{"hidden_size": 192, "vocab_size": 2048, "rope_theta": 7960.0, "init_std_down": 0.0}
MLP neurons of a small language model. Each row is named by its layer, matrix (up: input weights) and neuron, and shows model dimensions 32-159. Each number is 500 + 50 x the weight over its row's rms, rounded and kept within 0 to 999. Numbers have three digits each.
Before each neuron's rows, "fires after" lists the tokens most often just before its 100 highest values on Wikipedia text that the model never trained on.

fires after: " a", " A", " Se", " Su", " Ma"
L4.up449:476519545472554478520512544467490444454465542445469498435467418419602529543447549492549453528619553451388429498470452517450483511522594520405570452492431527583484532491434451570500469379406469493471570555458520497496510394463503541531518456510541551531432536527467376460549461559594473471522563524547456611534503543459569450477557545487561503504508491587558520527507456554493474573496

fires after: "s", "as", " an", " new"
L6.up357:526481531522437555546408482444549496504566521427492507514524537337503438502485578456475501507503580531493512542476517378483471486416588519516581600538495533528437380514525386504479433488574488496613479553458509474340547440478479514492406492462508483519477461437454452372500552433517479438504572504566523515470487575485518528490496452469497480464561462481573452451524520476451525441547

fires after: " ", "-", " |", "er"
L6.up75:526517470548422542561505508515509483402567452543496541490547526403512499410570531526551401466374508512489494443466491546481447471520608508510554506571577548543449534501504528517537469447465506485548506443433470553466406493469580459469502474531489469454563476399514474460472520528500421494552522449527403493517490453553423536460518622576494518532496453432508539498554438504521414613518

fires after: " a", " A", " de", " to", " You", "A"
L6.up125:544571487501497480493487494488537562457518549528456563532509456428498511480504448471490444487575454449528509612540394428499472552519571496476453474435432458513509461416483442530412537471456531551544475480606483522468562453473509510441533515486456487491490515513436449417514395617487415516543462507533469581494484546570479574510606502385412464537541603460519489559525456588531475561427

fires after: " con", " Con", " an", "con", " un", " An"
L4.up513:548531391510349484510435518479559524509548429417469414498504535384469537510482506491524444415474563492456505491537453452489516424450532523419437468392533441475516491490526426426561551521490448580501588544508556507417496484500451561497578429543450470613390458503506463461540487486519474477505496517494564442543479629643486605491516471479490395545477570527574493512514488508499423483587

fires after: " ", " con", "s", "in", " with", " up"
L4.up520:535523467401389458516537463583512501515554514513529503447491450443588570558457470445559487562534544521455441428503513492402462462473582568505522482561508462547503487432465508520561539522470504453526548567497507422456564534551494478535560471491471495433428436376512428540579552472491487486510582594523532484415593461424491576439509514432487575490579437450553558533619457453576412546457

fires after: " in", "/", " un", " de", " /", ","
L4.up74:526544570470502435517393509492449571449575521444408409513538543525543543477423517486583476459546504504417492590462441474480462569467494600422490478468522473593536473434456496476470458501541587470542613582402502500467480520550372565463528507450564543525489539431523454476488537447463452442535565554534495595542529492498449436473402477430459509535487475543519471531497397488537462438463

fires after: " a", " the", " con", " on", " to", " in"
L4.up257:507520479520496470553480438537518541483495424449448422515529565521515481495502497418482467513552437543467523597408438480505449483522572431497462520539506436592529495454439497507559496505546544568499571510437498497413457483494491515510486455511497511432443469551504510520522470498593419462556534520591471514585600566535483602515545520398465503437451569533522393512488519599523429403358

fires after: "s", " c", " ex", " st", " C"
L4.up696:562547540503502461525392506535473529498453521538455425604507505420424439473518500518666446623507540524528489570552515448407502488543565485500555582454551486504414456526487498540511502448469415542545509573590447584466485500555403564477467464510527442434466560474541442424515531556451480487481534491535453484526499560543479424416545485491548434487558446490531443493430444521391465450428

fires after: " b", " p", " B", "hi", " km", "b"
L6.up206:561450363523487485528522446527500489477482588445469451480469474527515569526480558481664524606519604508517550450507463491503533488432541552413497536516464485491421500378449594539417396464532484424507583526577479549518443435562471464544430514500486460592539430451542460459399447510512479416572553448519451492539481521475458503505499582545452444493451561518500546514501498454583496450552

fires after: ",", " and", " a", " of", "ed", " to"
L4.up687:445482414516468438541525489497529535454582585500481494495538510438447443475467444520530541556461486400535516550466388470532480456469588525502498559471551402492519463608405451437490524490397563549516563524481512463557627463450489525532527473506546540545530567522494413579421486462583420451504511597480501636560508528561489574471517613446457588527467495478532473566467438540589451436468

fires after: " A", " vi", " di", "A", " Ma", " U"
L6.up93:557510486506478481497510571473403536468492569447458524531534477459653566509489552453504557439613455496454527459455428506503549440481539447464551540488455557507428511457390496575382543528490555470436439584483567483546521536537496572545520432534561441430494581509486522465460468474567493463564502559506480565577547606455561544426587504433458507472505538530468512511499428418442397613562

fires after: " con", "ic", "ist", " Con", "ter", "con"
L4.up66:488532529522461411391484486475641530500490470450482491636493497469472471526430594547547390507511553496482373443401563424494481456479525465511508452523403493458502560514482434493526512488478526547477503510441452498527505442545479517448478451525469534477443444511553447458539524507608508459471555489660537558419480564569446560425507467445510505554505511572507508549505490546397467526558

fires after: "s", "us", " ex", "im", " a"
L4.up346:528518564475449468584452427450501510515448523475407474570471552437566493538468546547574490548472466533612501518530477417445517512389521472443548502551521537423502406429523549571397602505399485538501482599480537489458478502522513508494392576539380479512465466475543472442430501499449453492493525459563533506521545544452448553446534518606465550445559527459475523544536491492473523479491

fires after: "en", "c", " c", " a", "y", " C"
L6.up396:539486465535521465472479594399528535511615527439477473558469540443484462565462573476605468556406524506483526543535514561485528508454473476504590541602563497470467489459402436417489493514468520519503550538448465472433458527444500552560469548451568480538464435452386437457471481481465471498531457454443596556477581492556512642477453530435532460508511444524519534488512492509430448507437

fires after: " |", "|", " –", "s", " G", "al"
L6.up585:512505517494508465485485492527512514557490493418355475486537546505536546604509467506429579503435506511423523418475511544460574466486459480512511492538478365571472482404422489453525462500387451510588524544492512520507500463614490558627512505495438538498400533574483531426463524574476452563499502530556595419550548535450493492517508533497412427455492513474466485607514512433611521421510

fires after: " de", " De", " in", " the", " Re"
L6.up527:604541543481505441481493546525545482505551538469431412481432525469494503488514451511625418486574487449549505555481479494567480516626487532489436504548596536526524470486447434510575426488547515470522503455471479529404421522450495480544491524472555493537494596338468465505564440507437408486487470576597504609485576458539503471475495516517487578478493611503486440564489513451460473516426

fires after: " |", ",", " G", " $", " the"
L6.up48:515506476529446527472428518580474507455564482455520484484541464541512504639462460373474536500528466533485447429528456557431548472416492393431458664482552545536593504508500473433471465498513507604533556500483556499442388417560528553545492534512514596470416476534491444434434422557479448535505493487564541474536509527545455538481488475427477543444504507507551487599474467462495494540467

fires after: "s", "S", " Z", "op", "us"
L4.up55:589438470491439442511512524584532528487482558482450443476503528476468457569519451544540562522470379471502555491531460344458517434463556510573556508504567461517485455417435472453521444449350439544496457553432577488451558489480528575598436489576492460549504483504560534504504562521519495474488469535490545471498512523497488452458571560461561465476523386489478456511469460495472491456534

fires after: " ", "s", " de", "-", " in", " \""
L4.up588:562538441515517413548447533460545459511631590389526466442492463488510494558489453464523511457574506490523403430464439478391563483376464489457461473596507485470556540448486473591557411458443470557536514512457486544398472419462449571522572508448563493540482555438511453509516463557520498429477609555488438618482557568518503469461564558506483484500506529542443487523486480531509437474386

fires after: ",", " in", "In", " October", " May", " In"
L4.up556:501462470538430459592561451513490581495491520474441589500533589462543491471432448404514546559530447550480575448408413429475476514507574493490462560511550514490441523472408486549458479479347571519518576529590558505485595516444418494501499508561575459578451558487485411538511475530526379486446493547551431476497501505471467503491491564458498606595579403506520564512548517485512440471548

fires after: " the", " in", ",", "born", " early", " ("
L6.up24:676434523436503483488477523527450526532545590503476394564505563460571424469455505537490466532505509474490491466536412455495503498541470436381481533435527526487411440589454547501479443512450473454645418497540498508414528530532476496460498527513496520530450571482449309493513424425509450496494491521464468539462482494470477568429444516454547559499528457549518583397518480478552457554465

fires after: " an", " the", "-", " un", " \"", "."
L4.up218:506521485473541357601403529542564524564562488528439412473491400439569473444437510464471452430500485453523486554494502502413514501516555500514571522503538499495492441536416432543489522465423498487544397567484497544434583481445509470473512502505420553498508510449516444530560547558581502560522431547606466619562524582517515589453585547448573446447505519491457478521476485492490410393532

fires after: ".", " |", "-", ")."
L4.up564:462467438535525498451555529527530522440512550498479457418541427467527467474510483493606483518498567512409473504431493458468499469458574525582473539541538440596507582455450453454520323490523543591648454557431509507514450441520512520538530446519444510419461561567458447435454523511541443414532445439532491508572543465543368392528490555511451553581448531431414482603492415464449426491535

fires after: "s", " the", "an", " a", "n", " an"
L6.up508:524502458499494475551457541515508541533631419405474457430470508435492515604527555497587458502520466555490529520451436450467526500488613565452601493475539529515496476475487386563475572484479500481480432460469505472397587512521539563516502432420472469503445490444592460460488510529541465494539608493477487472542507468510516521462620556469488592453532577540593486479408484558518483436452

fires after: " a", " in", " de", " ", "\n"
L4.up468:500461477533535457497504474504466615516572537529398513519541520415570497496454424505621437562518519497587537591494448519560503448518553491510498600557516558612515415495449369554495507486506616444489559482502483464368424466502496553536505515491527544514564508427499437471524523492494462524519560510549471546552604496531452477482539494432432573493493412581488479558545496556522471460483

fires after: " in", "\n", " c", "c", " C"
L4.up359:535466469529417425569439445547537535398550578406538434563582503501462504550528448449578513545377474525516487417485557462491416553579473510477577563581533550526504497512452473476425470485464446557557520458433468522506462507456511588532487471501531516553462492453542421540386505526496508498515541578477518471518591536542509526496582458505478451532460491482517548516591498515404419532433

fires after: " in", " In", "red", "ve"
L4.up174:503419533447453400551401455503424553495548496415498435517466549415539556451569515513455552502441468499474569482514463444471528569411478549406598616490579527520509472495454424558417508502489491459491566586460497471504460480526378437428594536634491461583489540514486513554445468411483455539484523538562509537554557520472473451494537487412507555579566475534469516547518523531437520475476

fires after: " an", "s", "port", "ex", " dis"
L4.up529:496523561515424458495523501543531525543504467450467440539445519401466550492493581569508494520487565565505534583488472430478534459464580557477565552577564453483439480498498474504474552446414548541516484492433488526403548514449447514508601469475421593498456515508584546462438537429563500465463552497468482526602460502445491566502506512487467470516493542522438528472430460499538447477476

fires after: " con", "con", " ", "st"
L4.up259:563653588422421351599505479567531536487555481461486437472482502467422562532434481492447532522504482472502477467466502498413554512429450527486541544583538479550518474428454567528613466490466486488486548498555552426425522442452319472553541482478454552498419511520554424514463551439428491531561499537520537474465500503587527526466471545386533604589502514497509476626540490552485438509476

fires after: "s", "us", "as", "os", "p", "a"
L4.up638:661427454491466489544494394518526519560579492472464517545524601522527483560602487546560511455494503492525516511487457471429528425423501461531577612457531454620401532426496512482506553516519532567475492480486663596485414469524479556558450490527503556584468472447564497483563480487515535501510504504474515466502463488484468562470460545539530523490432365558540483442462454527412442510422

fires after: " the", "com", " a", " de", " "
L4.up140:514584477480474482563484458457478469505500586462428412481455552425504509460435542452631429553485574510533434524425486435473555626475559551499471484507459548565453500518488541490457462470478479515615537517467462498440436535542475541519528585480556451439392493431469511529514520484452463480390484554525500486436576488492534531486575483473485499520495612453494482605430532592466384486458

fires after: " an", " the", " a", " for", " An", "A"
L4.up722:577444534467479525507437484512440572464625456485525517549516575451452412490546566586470436483430490447566423498395471515445535441464583474556516526509416477486555447537503516567493509483521492466594500541437558528416642505457499559475501469477463509452436534490535501495481519493485463541496597425596527504596475559576514565451579486480549433457550449505494469536460465611483436507475

fires after: " con", " An", " an", "com", " Con", " a"
L4.up577:473551441451443478426452563482555542465457528532383484558525537429488461481430527441525488537523447477502505559406466416583494585621577434458518469531438441463508500490492458608524522533467538500524529486447470478484503484460520500517478491490529595467437468556438467550458437472593502436557464543573556560494540669535436575536556501487507459376518568564524373536545461558468408461483

fires after: "com", "s", "ic", " an", " ex", " a"
L4.up761:545526513468372417552485438493526559531475549507389531535513538467540367491470513578551489454485537549581464583399470372521517460511538533492488536457504471464421522494534435529544525509507511527504521550504542463535570497510466519462514533503450461486436426462458522458527549563492494575498454479479500603589508555532510623459497474494434538525520478464465449535448442573505504464453

fires after: " of", "-", " in", ",", " In"
L4.up326:467386377430451407487495494465554526423537540417503528499583559390480505478483472461518591429480553528516439553477448515533475533531483429467473586449536476514491530518488477446548490482451520513617529566490532506417510495489420532502537531518496542555499544500497565518548443443532377551653502503569456531503567524488486438418525482433435538477527490440586431511473495496378466479493

fires after: "at", " p", "ult", " d", " b", "leg"
L6.up425:473513426481503465509493538575591471561430513489497378602491456479533487442533537443571419514438466496506530414456499472518478492537494520456585524551482522500403484504511459443469508410478491479530491509509526564503456440545498579515435433630478555522489546436571456412529486533571479415510598591538467487495501550499458564520602621422478446523496585468483552514413518614499461514582

fires after: " vi", "en", "vi", " Di", "com", "A"
L4.up152:514475459474417495551530614504525498499449425415555480570500440429563494612411515576490537486463460448470484461495440564502469495547494480400539543525430490610480488506463448591557545541429492538497394576434544483421525513445540523534517478594434433510497500450452479468573584598514466498564548489539518480533466545560495573441502519423470463546450521542525449546503467489397468590555